{
  "init_std_down": 0.00842,
  "lr_mult_o": 4.0,
  "max_seq_len": 1024
}
MLP neurons of a small language model. Each row is named by its layer, matrix (up: input weights) and neuron, and shows model dimensions 64-255. Each number is 500 + 40 x the weight over its row's rms, rounded and kept within 0 to 999. Numbers have three digits each.
After each neuron's rows, "fires on" lists the tokens most often at its 100 highest values on Wikipedia text that the model never trained on.

L4.up712:471451505492488478504518486527506568482525599457525486438536532486594434513498515568591432532522471494562473499427508482568467612536598429539438537489503570475513561426508468467513554553540501471485488498466485535472508501498460455482541498506533554472438496509553520545504515478456527468534524524530490482515556555543464414529495448519520477488531498537520492463496511457510425488472462487540466602541510503460444433436488491484497530497524445482464464495552507480428471453464495515506569465497402463470454502644537444507502493569538536536485447545497442418488510573522463549
fires on: " ", " |", "ig"

L4.up332:468503477596555475524461476506490456530459501519540497565506500537525507533563621480491508414476466477563515534535488481488434510496505506548462519453533546455486551531463550564593499514405504501549524488475493437544465516505496482494445483491481437519519464552439507536414429581537548529489459521518503459549498466537467486619515470561497529548489545553449499506469502471546517549564466523535504553468477454423593592460564538489439481541535509482509401482467488495521560510502557482525468452508584480452491464464469585535436521505506551473518452544491568551451495487517482531
fires on: " ", "200", "199"

L4.up1042:534513481450577575506539524447509447486538545455455543538527496526457564531527518579460559526501512454534474538473505489447530509487491519433539457456537519499506535460508508529578513528506417498584532473499528508468447538535530427473444444521552455513405486468554468582463529482553470381530505539515464503536473548534499525525543544520477461514517465526453460551537540495517470519523472432504508569540527500523527485529526531503436604475505481521418503458480496579454513603446488540537519579467513474580536464439489450528456512462491512487541492535545532495532525418524536502
fires on: " ", ".", " of"

L4.up433:507533508493537480449491590538515519535465503498497500474466554486488537458497390510528483440537492513564500536511452507513539471495437481460498516508472527380551499470505592490483543484523476495557469493518475457492555492470509467586503442490477516449494424566453551519498478519521479467514464462487539508479533535498485506497513519489453539498496491473521522552418476529470496415508458550451626562516532387480505566473527567439533479496588521550537441546480491479427518526451537546495529439534475513533491509530466575471536457441472548517531516557505498516524569570511451490
fires on: " (", "_{", "("

L4.up966:523405477490581564461581469488487438424491550483492543541538489507530493529461494579483493535527436532462545450439481501507455540470520530486544538498414449557459513455470508431530543506502494488475480558458504485436490520529526421480456510521479489528473467472433549543551467513507478443472447537545421490453597533494523523508491493554529561513532492540460430420483397452488533433518526511451533463532487509516553489485454487560479525507469525481541529560467420494598472524428513547390458526473423473497550470504519580536488454444479519493535488468501487497456530605497479464
fires on: " on", " at", "3", "2", " "

L4.up291:474497438457465500473551493525497514494513483544521476509446494539513505477536388465569533497534444585455500500456568499487479502514510500496514535526499476477501506480562574475492453475548480457473458446535421501552525550452464433490461536504421506504481464534491460437496456534471483516562541549483549584552541499490542460438479550511464479582490488527483485526484475468506476469437486517527515540517525552488464572484539509484542453529560483492435494489514560496481489528530400521444555494524423541477511513499482469391453448421402448467529518482511563528516478533456532530
fires on: " |\n", " |", "1", "%", "|---|---|---|---|---|---|---|---|---|---|\n"

L4.up1054:526499503491482490478465504514506408461525489505518505504496409484488441499480515482482472424475471495498482451436461512521506536481595526511532509508515548421432488469500453519500474527524468527470561507528469549446542444504457534528534482506377392540476524458515520536509455522516413458548495488503411521544488517443503460448497450489535567501472575522504510430462402440516494494519515448475542548535513524531451492549499553533441481478493461505467518548523546539469494514617433491602483506573510457536477496559482519513481461542443461544547471494483503476518498534563453500
fires on: ".", " After", " (", ","

L4.up38:507465449463474525475506507506451503498452523447472537600374484581501506464458488546554507521464549553508527477538461456542561483488579495514447461512523518517562489536481527558531480473501476480559535522505486468446533482512426525566567506560500488538491529492482517517535447451447474535531535506487474514513483568509471413481521453468539480481536447476429495551496498430460456508593503465477501470529448497541520533528542481398414468556458469451452505433485521567418565482476528530455536549494527503506531529517521551464504499486371560444551504571462467511483456509458512566
fires on: ")", " which", " as", "-", " that", " the"

L4.up1106:572499512485450576496523548531453527508472475504440539482428467561511529501496423520562526534482435510555445439526439471576458534461546523514486539485470472502486515504470489512468429512556515497523534429463444538501481532519515476466442576487463522472545547567538576488518510601494538509526509486529488504441501547442522554446448510530508544597510478517490480549464514445503499396526485525514478470543442531528506479437482438558439490496509492505463507533539490526498488482511489409536446543441463503541508479499524502449532521473466525521442469498512460557510502506526442504
fires on: " was", ";", " and"

L4.up645:462551474493419478457476536460453466516565491477513407511472516531469471546532468509526504495482492462438466504518519477452546527581433417507571487487466453489430482490483489469469531496540524484555483456495518461539522562465530520501476502536503471478474463561509403503540502536451507524544525511488551584606467486465507484543499500483473460490552425499512458558491513468520435510531441482523510562506536463418474497500430474557532478433517525506461516540499508503442560509518421616501477471510476454489474552456480505439499496519536574491456500471432483592497444550557466482
fires on: ",", " and", " ("

L4.up1077:537557536543573537491453464509575491505461511457501464501484495396452486526452545445453556451500497547502485517532569489473495520464531451457516556537525517440433495461517527535548456518559515440555577493517466455499506480503534530547575517465529458534515521510528516519575512469452485509484480454425559511567513489459570524505473441509489477550476544502528509517579431424481502452524483451531547478527500476455465517507512557493518538603506546483492501576398488472447441534548538494493461448536507492522529554525510458466437497542421519494533492506518523497503490646517480512
fires on: ",", ")", " of", "\""

L4.up302:536517567533499522454532440524558466422478531550521502517494481549558431486470563528514525537433442441523474399535446390542455472537400476518529516500438484490469512540487530475575451467377499537435468498450486485500517533494560504498521520577457514429423515466474511518427494504522539490469455483491450456479509471581509495460444527489526459482530533578491470503572492465555516546454577437496496555480483479526586545450539474506477435499469481525539409538552457527530563526542489512518539463437497496468424470479474564549514525567507500592484408451463519569539458528480443475
fires on: " of", ":", " ", " the", " Hispanic", "."

L4.up63:536537577453518518535460459470493540586559450407538449453438484501523504518481453504537488529552431442473511449484443467510469430528497549483480488477468443485439530534513431435556471521492545524569483513473500523495422493442602439481490506509473488501556451510533464513467470621476517542497490501465546528513454495445543483483458468512561574452474472493532477504458544488503483456500559549586538505485429463559496541465523533491473515534506501571459542512499434495515542595551506468521518511388511517505479485480506466504547418478475455581468547513561528514489531558547536534
fires on: ".", " was", " is", ".\n", " |\n", " and"

L4.up276:461516498515501447530417498473525524512458564447393520529472476474546524472529559519486497536496539590506513512474470491563461564479499376504505545527519529512474464479450448505541522542545516488544484429523471449403467517515470515498435457531462482554411506479558454533507480505469535549575490427418602453522482550465548553457473520450488505489471571556464451531434454470509488460475541449472451491490484509432495494466570407564541453482486440466486531485607521566431486465512484521449451433427448522524525505461475513515450490477479508500460533475488487522450422492485477579
fires on: " that", " they", " to", " who", " this", " he"

L4.up137:531423559549555481489440559501543542480550540472474490481512554512532463485562535522499529504496519427517502595497457466484481503477511510519490569458544508475510547486483540500516516522489508505566585484561480478576522483485459468540481476462499480483456451451486538443554544544514496531558519502525537522551497562506438506499521470528466457460446508487413546446448607510493469526456474529456492528524471492511518491495541455500476461472496431357459486548571507505472451456490436539528485492526429491609478532504470530502530502525451522472466458507525425478493583447447501475
fires on: " in", " for", " In", " part", " on", " For"

L4.up116:530511461527468514500471523558461472476588550531450448445523500483568458481495467503452537519598539495497495472536457475501489543540513433532507535481498528466571526510493551443436497476529504530543480459512463525472517444527488426537518512475490507492461514538531470465518541468437433496466571497475490389451488529568529465498516486515508438508447467459494513556514461507483528506489558476582507503471517466541476462490509501508506562453443560485502461538495519482518454478543486550514535464514461469482522545428508499430513536518502451474479393510466483555494489439488520436
fires on: " and", " with", " of", ","

L4.up1329:432548492528473516493552626519508555507494491477505484496458553475471489487539524495444442452437553550474530486497483527456533506562542492473515522544481391477516537466521513446532551489522516494469438516500490536556492507580544463498459532478497481469549524552482524480475559490495483530514486545501479547555508463551525518470556527465390510550444472485423496500500503464465485537552425521482500461448468496509429461528443538463551463433434558414498528474486512483463469481492483553457479504452494411410537375486441501607513454546585522478538452435451469499514569492493502491
fires on: ",", " and", " of", "ing", " his"

L4.up488:492442508534589477475517416479548423579495487515477550459480470539543493580456457522532511492580586524435522509439535480453468525504469485455459535407493470528477534530542463459455456485566446473462443532459523456546496472562572454515463552470500508481510559526510466530463557526510512591473513503535464513486491514474574487500503503504532502482526504477497501488553512516473490497443501519446451484518515498513417453543514484473497506434475527579524414438548467434460519459583491499413549491438515473523564554471509460462490501535548440520521568440479537525456433519497531497
fires on: ",", " record"

L4.up915:480488505573447492557574443548489437535491500462462470516487533561541530482508511469520564494506390468562471501466529545501539578497475529528543494443514520463563519492459585506431529454589540525536538499526471541526496517541476455495520520501512482463526509539478524456442507498435453465479449535487411542483433478530528520578539461532523427483517455531509512603494480550502505524496467503551516437546541491470494533549557492519501449483549599539472449486528481503497555558472499494558439498520525491561458483486474453431514492536444474467497550507473493550503553533450546466
fires on: " ", ",", " and", " (", ";"

L4.up870:472477512600465467472442529544483568513441491471483506551492549479481481517512451495494490515516493475504548526527449521501542538498537531526506444530527493476501502512464509542512569440475475514538481519474466458480473481513440467493464449444407471511528484543523548526531417483468491546487478480433561548499639442488497487429520456479544514581440495481495496524472464514516565501567543549494560511527478347516519565462504535477504495408588506460529484442490577496495503497446548542479547535538540528513505452492429525497481513425549456511459473482447506494474503494447499481
fires on: " ("

L4.up310:521474560481537521566506508588529518562520470530500484524407481580494477414520519557495554465492460426432531474458464490494497548513477498507466588447558513509529544508488501501525512477496551485533481538454409424492524495497429524537465535470479520489517546489494471435536462507537468460461551489487520451440485526492535460495538505529534476468523443446560528477504535512473503491566521482535459526491495515583606493532614476446471421440511596477461451520509499596480560470456483484514457523540488497467473446585523492440593530487428487484479456491506502574503486469487469516
fires on: " in", " to", " |", " for", " with"

L4.up1336:464479558532567468549495523412488512459388529396464499531460427556409510571449453484488528488442587474486482561487499449449502510525497461478434524524502526524526504519510522488566523433531495495535492508537501464492509443493474435504549512582472464495488480490534449508482503481507519482522444494599466501461468525559447514576491513503512488483491561503462482455511497460448479539416493470552426427529493488505433520503448375533573429523493511508520550494556568494540535497438472487536498444509510496467486477518494506458493557477508503449507458478498449503530501546474453501
fires on: ".", " had", " to", " with", " who", " living"

L4.up844:519543619508526554483531521468503464535465474504483476509475454572489414481480499512524561503498474536448510487488490504542537531420577493454416436469502524521549542529551555481442510497529538477414441483487416402522536501542440366468524535507490519456508450513541540504504479460482513477559502471473453504550518510485468531515478555469524532502548507520477501492493504507565471532530490575519495457532534536437582503511547485506485487472539523478429431559493530513508495453506482567574528435504431488599454490485459462506516604564517497502500389517434518466441485562570504509
fires on: " |", "=", " that", " of", ",", " in"

L4.up203:474436588551502491468458504464514532524447486497472548490512493555481524486461513488526488516509507503501462454497510474525485461432481521536501516486430554502487558475498489552516525480578603482516599484461474512441525546553494516439535475537469484431439516508436548506463416528486491449491474510576486521484517544459453557502459474540522540457529526486499468514526468535593495421519487547538501462541502534403427562514483438517468498489540467519534488524539521476541440428534526541471482518599501520411427518519491462487494507468504510512566466513580511457518464513623495450
fires on: " to", " until", " and", " of", " ", " since"

L4.up325:545410499514536522529479505485466476526535541539482557535492475560540503487447450551531509489451547610456429462455495543518497479532475489427486514398479498505560525455593521504514527473530522413462493468458492446555528516546463470511457523464477524563396507438547542501508447582467531490495560464494438510480529457549465423492544544537485504489459504528521497540437496508492535524496465526560529505526513568446526547466509491525442542417497546472437523521551527442559494455491489552417506503512422544478563546495443446533447491471455556515530501530497545560485508432557480473
fires on: " ", " |\n", "."

L4.up415:551476513455488557444440515553443464507481496525492505479536514511512507501444499483508529489460486514483532504475478431458541544565504499420502484494498483487508521510504521517486546533452538500445479468548561535494544508461531480512454477470490468482478501540611479461432531524556469498517471511514550512484524572492502459520498491464522463495464525492495508550463528525568504521521534494507551586607485482504511557475506480426440532526529507541542491484478406499415517541520453573486499546453540534465446416430499476546411468430535560506553540533543522513460441506492500473
fires on: " ", "6", "–"

L4.up1203:440548500521534469541523452459470474514422444547552496495471555517523431558505490470458583503441506543536498515464500431534457493519470460560483555481570552488518543516532511594529487432448482479532581409538419517392523463515482539453579529562431521571520481494544476520471466502495476532511539564522486468486522493583481405508551461523510458505546509509448468536539613535456588539492472553497442523476448521431483525537568516565412486469504513545476420512464559522556567514532529538493416492561587495436478448506517611440459519506507460473494479490489418477433538498530513436
fires on: " "

L4.up577:559488462493475497509374477518461414462486525497468469435542451470509467491473507490497515535435484497459581497554404522452545542507544462509542546571481524404437430518449513524540515521562510458521522548459541499523461505490519485499440438556360489511539512455551571593461570526511550449542491508557534550488520439539505575485486482473510554482540533473502504475385487414501534558533538424439518518493519473538524565506472514523524548490490473418473517560503520479448577513464487527454475435544488515519487451540530475475480388451508509538427589501493508560524495511418490477
fires on: " \"", ".", " (", " “", " what"

L4.up179:484468529422487444458514493579533514457434516502400472555512465562510472508508538569495513511473517458516505461491518517508403468553465472611505493512530497534515513532519505526512531483513466524572500478525512494499575450485498541564480490440428446469490448481508443461474477508480503527494536586600474481515417412476499475565558437458476468561445471545486435528415484534420513430488495468524511463519517545570549500565498508513541496433515421525446490457494388480491453502409454565510506473519532526496487512489511537463542581414540550551485535549502514463463502474424513448
fires on: " in", " and", "2", ".", " for"

L4.up189:503438425472516500498435474412528496494459496533507447525474541468498500480525437467512489526534461580467519425448469516467471449445533437450439499450531475535499503530495553470467494488554483491456520437552431472545492438492546461565488524483559497518492521516550500516516453507408523567477466525498533489531576498464474501526540498547513443516541481417532531501480558483517573486530463516531507494515424488525543493466460451500567491485408506441505473477490489499578500508526483540459460422425455510523470574496545472464543453542514496508504468464547469501472474481469503520
fires on: ",", " |", "%", " +", " and"

L4.up541:553540519440482531507507520491526520525430507400461520515398403511562465484458496533492486511497485520544509495494485512496486538440554558556425582504540436512469525575541534573468457469525585532493544514453418495447538488489493465546417538464438521486477466455497500440545461519467557539424476559486598457531459497493462568475571430465511512452519504522510489449495536403508523519549502446566476417527549503494486558493469456463522523482546504504500459472525448529506496468494462476471491481489496519478483511523476555482501437553437400532501481532517513558533518534486558532
fires on: ",", " and", " by"

L4.up735:434502529482499514470538506521537426472469422516482520488439550525526452476571592438521489516503538485459498519473470493526536477534503529405499476566459496492498551551464566499477530578487422514469497446444589465552523519503487487492492497518444445517450559519509517540557474533499563483539525515529544539462560480410550494465488508522499535515561512506489478488527550496478544492487491452472530481492524486477381504499426486509483501396482503512516497465511526467442520547461532465503504501533556585498501560508490484513421551481490537387564529546483479413428483494466476519
fires on: " the", " and", " most", "'s"

L4.up299:533458583441553500522443440482540505486520455520501476495426500498483502558486496546475481522545586511429478495531471435495515588491514521443553530533474504466500554531520508490521452456497457442489374442536486526498512488472520511493479573389562433477501557542517441479526525447495483537561534511546545537487534465627460492491478487481534498446537493504561540482536552492437442511514475573514492502392502467424512537486442480479541499507460569510497562515479512536518514488465482529444414464482479440513583535543520516525463486572512532556550537525532491494513489490450473501
fires on: " an", ","

L4.up907:462522479445511377450495468484472549469526553474495452457490503510503506458480489518449497506557503522542481440521528452543509470517519473497543522518518549517437478503518489491467596455527524434522566474520479462501607516516498521491405546455483545517449526552541443526505427524460518530542450471531574455508498530513466526525483467532568527490479502496561540566465469487487512528491489479509406575442514504459440465500503510427536546515520506434373433509633490534525493531498411472470540470505488457566510567524524491502480536538505472495466524473510504538549445542540522441
fires on: " also", " has", " had", " W", " ", "."

L4.up725:542377529479442478519472472469484498515424521477505475511394478484409509505490469494504460459572487531466400428460515525513541446503563480539429532417521465467468562518445554545538457475518547536511514501442471569516503529498556501464525536501475473536477569600495506464499517514487532469476484465547583476476515499466496568476488477504546557425578440533514491445487549482443590477573460525483503492460435472465485503506493538493494524444496575530492508532369446455473514530462528455482466472389533446548430546545484500455429562493522468488474536529556495534483535532480585494
fires on: ",", " and"

L4.up1176:558439493478518526480474447414554549454432529508523524522449471460540524457567520460503507445456570519529568477535541435458504440479517483479443523489520570493520473550466510414484483514464526494485565504523537451474505436570479547511538508497543480433489548448488461507591513480514578483553539522553467458479533561493470435503544464539571562518488481546445570515480480500582438472561507468484491588436526445471458590498437523526489529514453507553510539503512496576507496488491576505476504395532566510494471529500527527528493446503494531488476463498533580549509451475440465442
fires on: " the", " their", " L", " The", " K"

L4.up445:514514573419507536508545559522546535540488494558485487478504471545472494496543490506441508491475454506483539536495509557492482546486517518570503555525447537504490494535468501550411422485504519566540483464507390529479513487497518510509456472540498484439485432515488505471525472491504435471525460486489494503539576469456489459507498506490568522505436497536464454483520484459549502566545489494461511475484484560526482569473474462503451514471472486460478430514491537459466498472480498593567481490479515472517509474454433528451464457496457487571540366489515503569473507458484525575
fires on: " of", " |", "\"", ".", " in", " that"

L4.up57:496519580485502487465499488466478508508492470520491454523409471447546522496587539502610481466472511510545434429528520444497451522526462515550519457480464502482509505469547499510447446472459475471534529534500498499503490494544435496495450498589487408502473573491552515486529401533509510524533528493572440465611492488525473422440567552462459414603495535527497560596471509455433443480574545478597434502458453492548484449504530560524487482449480525462403452459441505498535464477556507555477525565494511459479485437495514531488528497491480477516530453471495482520496533483482515459
fires on: " the", " ", " for", " a", " and", " to"

L4.up814:426590477521531454532561510437576518531550452549505618519487504445564455500543530484535527477507476534526523470481535505516508432496474545507500483537518492500453482460467518493400586542540566515487505464532533511494488483468475452537453438566503519581428446557527499453512509513527607449554516483507515509538478560483497473537478499418465485520448446497510460481518513507478452448476511453481477574564565565494477554503515495458523529489521490524453457466488451505549522536509479519485482488542532500538523460483525573439538488500467561441490494494493492524498507517484480454
fires on: ",", " and", " the", " their", " for"

L4.up967:524543490554469516491498527510515491445518564483481501541521514542517433490452567454473519477498440570480517511582510559460574488548536419461464507533474466464525534550564539477498520528481575552498500521482561506445510453490536528586503559494468483561448432507505414453505506465438476472457557503495539477426529415452567458506472498546432404495574470475485518495453455452526475460518492455569471436511502504554522462475478510523491502430432573493518477563475491495497556531484510498517514494474541556541476570497447506546486477464437540560521499578517481518476528507489462468
fires on: ",", " as", ":", " called", "alis"

L4.up480:512564541560564486571567444432536500467535488443519471488456460481499445514412512447495484479487464498522442488539491525535479426457536456424499540505489493548567458451552507410510507467493458485495509493436478542469518476386536505502536557428531489529481531563466471522494513454499443556466452535488517519541524502525461490529601491532463461540543453439482481544511514485580537573504466410581489521478470488474532467491525526481487484517547519450500573507470524492514450486514496478530480414497521426482462531472463456441511468494440523489538576516486554545562520494535504474
fires on: " as", ",", "%", " As"

L4.up485:512524471487552559554553538530460447422378515512534532510445505556474538463485523548447515468510545472427475548543519526589480430480458465492485490535509485490464518560488463424492503438510495544425512452476483559546469502520487524488537477603485518522567490486520516459423445568479466455535511450530531423520471529483513463427434490543550505532509522481466504480531502497537428507505481455491555543508482489516540510458467478516483469493420537521493555541490503568542536478486496493507483536481510544456538545527492526466427493502461560549488396514493468551519480492440435519
fires on: " L", " W"

L4.up765:555528518565486520526555517513501514501630499519523510526481584475516441422556504457504524462434522435521556454527483463497523486461482483479514481552525542458504498502485496431495543471544522508475530424594411459589520512511458515494466463524457544485519530441538526431433474553462433517507563519518496486483500490481517465424513493533526474498463487519517506499494519482498553483544505518583484530518484519517513492428493548508482506460531562438477456547464525525488435479479585537587563493511470447487444499531362494541470459515403526531494512538528484461519595386540496513
fires on: ",", " as", " ends"

L4.up178:508481486454491526580485488479400532555547507505474466479470526547514402451548452468454509571391468535456474467515483418507508562518478486423550535571489502456539515560402509516499537464509502542487482500496530538488435459522494465560519534468467454430422513551540444438542518478498467547492492496475512501480597490501493422527490503449522539530547501509466574514427561457541476554524503497474474621501474431500589444499474448481461517539474530495530450482582489517492560515422501463514454523474550455549543525437448527522435485493567538554496509516553516532453525502453465495
fires on: " was", ",", " were", " ", " he", ";"

L4.up1146:497439515479467533470561479514464495474508424593497598468438473531482476504441432553497606523537462492467503476497473491505584514510449511483535499477478523489519469489478512606465531543507455507515479528552450530521440538560496540538541530499516526462475464506549444518570519517497456503488559508469456502391460470472540550592496536511549527525433415421473501545540597474445505502477510498490533578557522543490517410611479488440549465465523558458503388549448498522563514497544540505520486482530477482541503520516473445497444461508514566437478517502528441470496556512500462458
fires on: ",", " after", " on", " and", ";", " under"

L4.up514:486509514478496519470455482521411473553573488529557562438485509526506487508579562504510404505410460513503510466486517522569492542500498466539496481585534460596564534559481528495480519531519535504586457436587536501462438512551514477504456449587517505530530515544513418514539591549513539474571506436442495474525474499483505496506469510511506563519535480491520501516497476536500460559439407510477511478501501488495530503516485560519503528501509567491418473552515498507467567551505495572490436460436501537544484495488517519440512569451521515462521588489513445474472499484523460481
fires on: " and", ",", " that", " who"

L4.up152:529517518504470506476494452489499422482494498539438492513442526504508484481424547476498479436498495508480507499515479534453460508580537486471457487475460490466501492461494482511441500528474502442551477483518510441450462524523538445471526516516494556446502538423477462540499545503500537564511527548476457527484473504467489497503547526492523504497575467477415499485562501509461458480374462459527518514473470436552438485420524519574513537436479561565472445506399492518595495498531479450500540445563555521487570491453521528485533492577549520563502417496511545485468539592474398518
fires on: ",", " of", " de", " the", ":"

L4.up272:492441478480519530425469532418481467428489522540528522465523546499515478537487490472578539490578520498528518542573453571462487565536493465471511459445491508412510460498542515519485491525492531600504524533453581534500526481591533471559484523411448405545472436482533468486480451518478459502552538495540518469513552507478450469489535448539427467502568511476466547418570450447524540537519455438532523501453611481538454558487540506474455539493404538477530494576429472517514439487594470548492552509473455509498463511532469501461482533504446518507501481547407536545505502442478495500
fires on: " at", " of", ",", " company", " for"

L4.up1023:480465502525482473544491457531495484495489475530444503538537437477501552484514537500530506493503557467486494493515480387494495492462544442525504500447481491529542487562480446512517497566517492433421512493517468486599443519506554479473524495529471450548457510456529413488532467525491557516433543545518456490514502456538508470500610520545515447531501550486500476459492435501481533437466491478513565509587531517532486585518505403461494542450480447527509496519472480597496480480512479497498530516519476555480516506512509504545468552462431458496503489529535487492478549470496549537
fires on: " ", ".", " to", " St", " from"

L4.up1179:471399554495493537412466473533510548500508492458456508555537528559521527549521412493471578484495490437507537555535532455504540423513469441491495457496508508491495460525552531472509540500413489456510436460533570562558497609489525511487428511481555479511515518546526495520520505554456484504504523490477531479545511465523525512564488529550491536506458465450480486534464542501458545468556439481484501567513436494433480526504495395399584447547526530512533464573504498530474471516534532482483476508441532431444516572538546510464522527530504544439553554455436520484474534471450476564
fires on: ",", " on", " according", " north", " down"

L4.up1234:491515448436514535487446530469431547559540516545511509561478406483470502419509515433545461483448449591472461487508463508494477449494472518450473538471494424507503486587510532593514469426549490495453516522497508539524510565518491512463558470526563538448598467552564451500507479490434534507480488476468593555525494470543426494446482450550461453460479529423528463561487426469431461485474472461564563423514483559471410471524505520538527548497478559436518491468526427490446490524529570507523486473536548453535476485448494565517531485496495440479502508468481505504503505502503550478
fires on: " the", " by", " only", " from", " were", " By"

L4.up456:532510503465485537530580514500455489403477533560579478533497475511509455499479548456543526460497539574433465654534525491560491472475455477511535457498453471428495482571514577461487499543505469582507472436484456475522482449444521452498499526468548493474528585488523465487512421474490464470514458472478550503492532500503509423539509441526548479528513449512464494500530501488547524578510485510526459466520540537516471498560496418530519534478506485521468472565526482474549531479519477529514475435527503537513527504455508410464469509487495480546455489539472513588567468537476515505
fires on: ",", " that", " as", " of"

L4.up1202:530438471526493476495442486555476463446518536531433589458506556499592549472600546485557503468410494506520551475523520589482452499532554484528514555426500596530511493485484512537544528559522440489560487558522438463502523533552509431440471507490560512463500510515482495483515535566471499510533464526520571450563491478517473419481509570446445518542500483478491495494533473542485494486492509512397582464526520568471513481511524528488562416551562519499578518471530517521454493506513466515496486448464543443604520481505475491457481505521426463467578445541483506519497442541467526516
fires on: " that", " of", " each", " one", " this", " which"

L4.up339:469512505484495486527516501445504543489461488591510532510386496551545533469536441517513443458422446424528460601484514490525566526470513519561485587524517501465524540449452509488497523514452527449572440464504559499537451559571493542577548535502512502418506461533506537410550502503499466525420521501469477467514502546468461467490441517433455468464498492538464510465518523472494490456544512506497420524507460502414491500504471450536469521580500589578462499515573519566539441524484461484474482496506472497536579501546485507535416550468484517462464444448474413511470514526483521446
fires on: " for", " For", " at", " |\n", " of"

L4.up214:480573497494512492504495520493476462436491494466447505534518415478491495437510505512482545432522450499494568538505533472540437441494509488595492540491525515514496473468371544510505506497538460458530498425515453518531517464517555502537571453401520493512508533507472470507495534494465550479528585463505476515542530518498537513464458397560532582530521506495435421576463468498528517491543501555498510488503521432539410440495506537549546505479459474596517566585468554516481481558516460454508460563446512538516468572481472518490424593484541502497515480495485478583518540528485535493
fires on: " a", " the", " much", " four", ",", " of"

L4.up495:485473571505535503431468505503437461485505484594477496516432521483430520540478495573527494500531529542511440485546510484513406477405498484483444574503395533530501503471529458558462457469539498558577491505510484420562542491515567467501480524505521462514406504531517570611554488458520549566562593471573541451449490540501547507497482503432488499549495457538488479587466488446486461477519532466503573543539525444548482545399602528544523543479479526481584470513533463537498470518492513517476508511483432529487541498470569515489516552493530491497545452508532467544538420507557471481
fires on: "9", "5", "3", ";", "6", " |"

L4.up188:487491457484511495493457450525470559463418544501479465502498479515516511555444517461500511521495535601431492512568507456527535505460555581465513447460483518528519550432537543516537506521527504511508510450548555470515500437462532416511548490491421522499448540469489559556526449504457502505477528582513470515483511439512447457477565562546459516466517464503590521488445471481535546513422443489447392488502556512436496487539456487511503455486455548548512474532534513394576570507446456475534510534529531517468418482504463515481459494509512510504546495449462496471450451540486512548
fires on: "0", "1", " was", "2", ".", " as"

L4.up1024:491494478437455480460493498587448499419463540537496599505462500609482529489523532499505447404547397550525490429407455528517434488532575464490497489440539430487502470466497581569539453503494519537522501510471495510485490497458516561490446460510455456492575513572530473530482502539515517532526528534432474518606518532472487509441497518458495518476531439509532544557490582494442421454550518496474562502528446526456494537545435426444489511496491515518527491499462514515532467496520476527514514477393498463555478464561475507481480476469541483529486479518543476512482471528530557546
fires on: " and", ",", " "

L4.up990:497510537534526500472471542445478523473428567569484456510456482549547530468475522472448494579505480526480433441474482476512511571504466514549489431604510519544458601495569541522468529472491541480517558493458453510476548476547502476458474487564518451425505489502436513548451457489450478441411473480515473427562528460543508479541479517527512441559508489513475520559472502516558429481491541477537562483536415420503536546598526506472440495484492475491468427505471489488525466551568509510495521479528489465526403444490508470481486534511524535516460438502504483483413457553516466455
fires on: " in", " -", " for", " and", " of", ".)"